{
  "hidden_size": 384,
  "head_dim": 96,
  "norm_place": "pre",
  "norm_eps": 1e-06,
  "positions": "rope",
  "qk_norm": false,
  "attn_scale": 0.102,
  "init": "uniform",
  "init_std_o": 0.0,
  "init_std_up": 0.0251,
  "optimizer": "adamw",
  "learning_rate": 0.00146,
  "schedule": "wsd",
  "final_lr_fraction": 0.05,
  "doc_mask": true
}
MLP neurons of a small language model. Each row is named by its layer, matrix (down: output weights) and neuron, and shows model dimensions 288-351. Each number is 200 + 30 x the weight over its row's rms, rounded and kept within 0 to 999. A neuron's up and down rows have the sign that makes its largest values positive.
A block is one neuron, or neurons of one layer that tend to fire together. Before each block is what it responds to, as a language model described it from the Wikipedia text at the highest values.

Responds to: Mid-word fragments after prefixes. Word-internal pieces that follow a prefix and continue a split word, such as pre+qu(el), Con+qu(ering), un+f(air), un+ve(iling), En+c(apsulins); also " superv" and " condition" completing phrases.
L5.down567,137,170,225,174,178,211,182,207,200,183,210,212,154,197,164,219,187,190,203,326,238,168,183,224,184,260,180,190,152,243,211,189,192,217,196,191,273,257,222,258,200,181,181,218,205,218,162,185,208,196,153,194,190,219,188,182,203,163,208,204,189,188,166,184

Responds to: Start of numeric values. Mainly the space or first piece opening a number in tables, infoboxes and dates, after a month, colon, bar or decimal point, e.g. "May 1992", "−2.9%", "$5 billion".
L5.down317,191,171,148,238,205,222,203,239,183,229,210,196,168,181,199,160,231,230,236,165,184,237,217,172,227,207,182,192,228,233,269,206,225,189,252,202,163,214,198,250,193,251,169,201,190,133,167,158,183,211,222,127,196,181,166,238,231,216,210,186,248,192,210,179

Responds to: Mid-word fragments. Short word-piece tokens inside multi-piece words, such as disp-os-al, dec-e-ased, enthus-i-astic, and pl-as-ma; also a few table pipes after month headers.
L6.down160,119,198,196,183,201,239,256,196,205,179,176,237,209,205,189,237,216,190,251,161,225,192,147,205,184,185,186,159,184,228,183,180,212,225,180,179,222,250,176,202,183,208,204,205,241,207,143,178,190,210,207,233,238,235,157,186,214,207,204,199,203,213,169,132
L6.down555,207,285,189,164,217,226,226,165,177,179,177,170,197,234,205,193,179,186,194,254,200,222,235,207,173,268,255,211,151,208,230,216,193,216,195,183,253,227,183,237,198,213,257,215,198,180,204,225,210,187,281,235,199,260,251,182,212,180,245,218,126,151,184,195
L6.down576,177,160,256,208,158,150,225,174,180,194,172,164,250,166,207,203,160,159,223,259,188,232,182,196,180,206,256,203,208,154,191,214,169,252,202,230,232,181,259,251,206,222,161,181,202,205,248,166,237,203,156,151,214,268,205,185,163,195,160,222,220,213,170,236
L6.down619,215,203,223,205,205,164,169,154,229,255,180,209,195,166,145,200,181,228,228,196,203,171,177,213,151,237,200,141,205,229,237,180,183,206,217,209,215,211,235,244,241,233,151,217,156,194,178,171,196,170,187,252,249,273,199,209,159,174,179,223,254,227,210,209
L6.down705,149,202,161,193,248,182,190,257,204,231,247,185,206,198,247,210,239,174,214,169,161,187,254,147,201,205,246,240,212,137,183,245,152,210,223,236,175,192,225,185,190,197,191,216,141,190,234,90,177,215,175,288,187,158,149,221,218,264,164,187,202,183,177,241
L6.down913,262,203,171,165,242,202,214,171,205,117,203,172,199,167,189,251,200,220,173,81,166,256,211,185,185,190,193,241,155,192,166,276,200,197,162,277,179,208,208,220,247,231,231,192,164,195,214,209,222,207,225,162,197,243,177,192,161,182,208,212,202,228,167,245
L6.down953,235,165,180,189,197,158,171,210,192,232,208,211,204,188,206,199,177,205,216,231,188,255,176,166,180,214,225,189,228,191,262,192,184,200,236,213,193,202,183,241,238,196,143,110,171,197,197,200,192,218,241,175,216,195,209,197,173,194,208,242,204,180,183,204
L6.down982,168,205,196,205,163,183,221,197,206,258,241,203,220,195,222,203,182,170,214,238,194,215,171,228,216,224,227,187,229,190,203,209,177,212,243,211,168,233,228,217,212,236,180,229,152,233,196,195,156,194,193,182,172,164,204,180,212,143,166,189,263,196,206,152

Responds to: Decimal coordinate digits. Digits right after the decimal point in decimal-degree coordinates (38.65…, 116.32…), plus weaker hits on year prefixes (19 in 1957), decimals, and word-piece continuations.
L6.down218,215,232,241,158,197,207,204,214,142,271,191,265,195,201,232,226,192,180,145,191,205,174,212,226,209,194,191,156,209,248,251,194,236,223,182,176,210,190,195,223,209,204,176,233,194,211,202,215,195,196,157,199,254,206,186,161,206,204,162,223,226,185,217,201
L6.down314,158,175,206,254,203,208,186,213,195,208,191,170,185,254,187,217,208,235,231,232,183,222,237,199,192,186,141,174,194,132,206,189,191,210,165,108,190,180,203,243,223,232,139,245,211,246,207,148,204,185,164,167,248,227,184,184,187,194,216,193,208,196,195,242
L6.down468,102,231,227,160,174,262,170,225,191,182,206,162,189,191,221,175,217,218,153,267,205,233,171,165,241,190,250,196,248,172,153,246,223,197,186,190,215,119,214,191,154,207,236,240,175,211,228,213,205,194,238,210,209,215,279,193,226,189,220,233,206,170,212,220
L6.down565,177,181,274,233,236,199,204,189,190,266,244,217,136,211,186,197,207,175,140,240,105,164,201,236,206,195,205,154,236,195,254,177,192,183,200,164,180,176,184,223,224,188,127,258,208,209,200,213,214,203,228,164,161,138,195,192,180,195,219,176,176,202,199,237
L6.down586,190,181,202,192,171,166,222,196,235,174,160,179,184,190,166,186,221,182,254,177,211,203,223,200,200,202,207,174,213,179,192,215,193,198,157,224,192,232,157,240,233,257,243,150,159,162,209,252,182,228,250,220,192,169,179,191,243,151,187,236,170,168,195,250
L6.down936,173,195,195,210,154,211,229,217,180,206,195,193,187,182,218,180,145,227,217,157,194,207,197,181,217,223,222,222,235,199,194,188,152,237,181,202,152,192,221,252,222,225,200,147,244,193,224,240,231,219,227,209,250,220,220,244,166,226,180,232,209,200,236,199
L6.down944,176,248,138,201,228,248,149,164,226,230,238,214,206,166,233,203,223,179,184,227,211,217,208,188,251,171,198,161,181,247,221,228,210,201,171,209,260,246,215,154,216,217,237,186,167,191,193,191,198,241,221,197,239,195,195,190,194,127,178,176,237,163,197,196
L6.down1022,196,208,280,194,151,137,199,142,189,244,218,245,200,185,204,212,249,221,176,224,179,190,180,211,180,201,197,179,215,181,140,238,189,137,230,234,209,220,228,224,227,196,231,223,169,187,186,125,181,169,200,183,249,190,183,174,190,218,208,229,275,206,229,228

Responds to: Decimal digits after point. Digit tokens just after a decimal point in numbers, especially decimal coordinates in wiki tables (33.'99'), plus vote shares, climate figures, race times, km.
L2.down161,235,220,196,146,250,197,236,190,246,144,199,175,256,169,185,219,208,202,190,205,198,230,224,221,215,238,176,233,161,186,198,162,210,235,186,179,211,234,207,179,204,170,189,189,170,191,114,234,234,180,174,230,205,205,205,235,178,218,197,163,177,219,170,194
L2.down249,201,173,188,155,235,203,259,241,181,213,188,214,193,217,184,244,201,165,150,226,185,189,224,156,216,225,198,186,181,154,151,114,163,169,225,188,223,212,211,193,209,232,199,156,191,195,200,189,277,152,238,255,153,226,183,227,215,202,194,243,196,195,263,162
L2.down250,184,129,214,229,244,200,186,204,134,218,165,195,202,285,203,180,198,136,213,173,227,224,191,244,182,191,202,199,153,190,193,223,193,197,258,251,142,239,184,197,124,219,191,175,206,191,170,183,195,180,219,191,212,236,172,181,258,203,156,177,211,208,219,209
L2.down304,249,181,234,177,228,215,171,192,228,141,175,201,216,233,272,218,208,179,205,282,197,185,197,195,178,191,174,210,176,187,171,242,196,236,213,193,238,245,161,216,205,209,187,193,200,157,210,193,194,161,125,200,229,180,177,150,217,198,147,138,203,237,182,179
L2.down445,223,216,155,268,253,157,222,158,223,208,189,185,174,196,168,196,144,234,228,140,208,273,222,214,258,197,224,165,169,202,217,185,195,193,214,187,227,244,164,227,184,213,207,183,195,166,188,209,240,132,207,258,214,231,173,266,196,169,181,177,189,193,136,229
L2.down450,192,246,222,169,179,182,264,187,239,191,183,194,217,154,236,223,209,169,205,321,206,183,218,193,201,244,155,196,193,203,238,203,224,254,161,192,214,209,122,192,227,180,225,207,219,236,239,238,234,210,173,166,186,182,174,183,187,168,209,265,223,226,204,186
L2.down782,193,215,227,193,209,185,190,228,222,181,225,198,158,226,202,202,179,254,204,155,203,196,213,189,219,185,218,201,178,181,152,177,208,208,183,172,146,156,227,229,189,195,165,206,149,216,188,192,238,202,218,219,217,184,213,188,188,141,171,153,142,191,190,186
L2.down821,178,174,249,198,214,182,205,212,190,244,203,190,198,170,200,199,180,199,247,212,165,166,152,181,191,155,143,201,180,188,198,176,171,175,201,223,159,235,174,225,218,233,243,196,212,217,189,192,237,197,242,161,175,216,250,211,243,210,189,204,196,198,241,231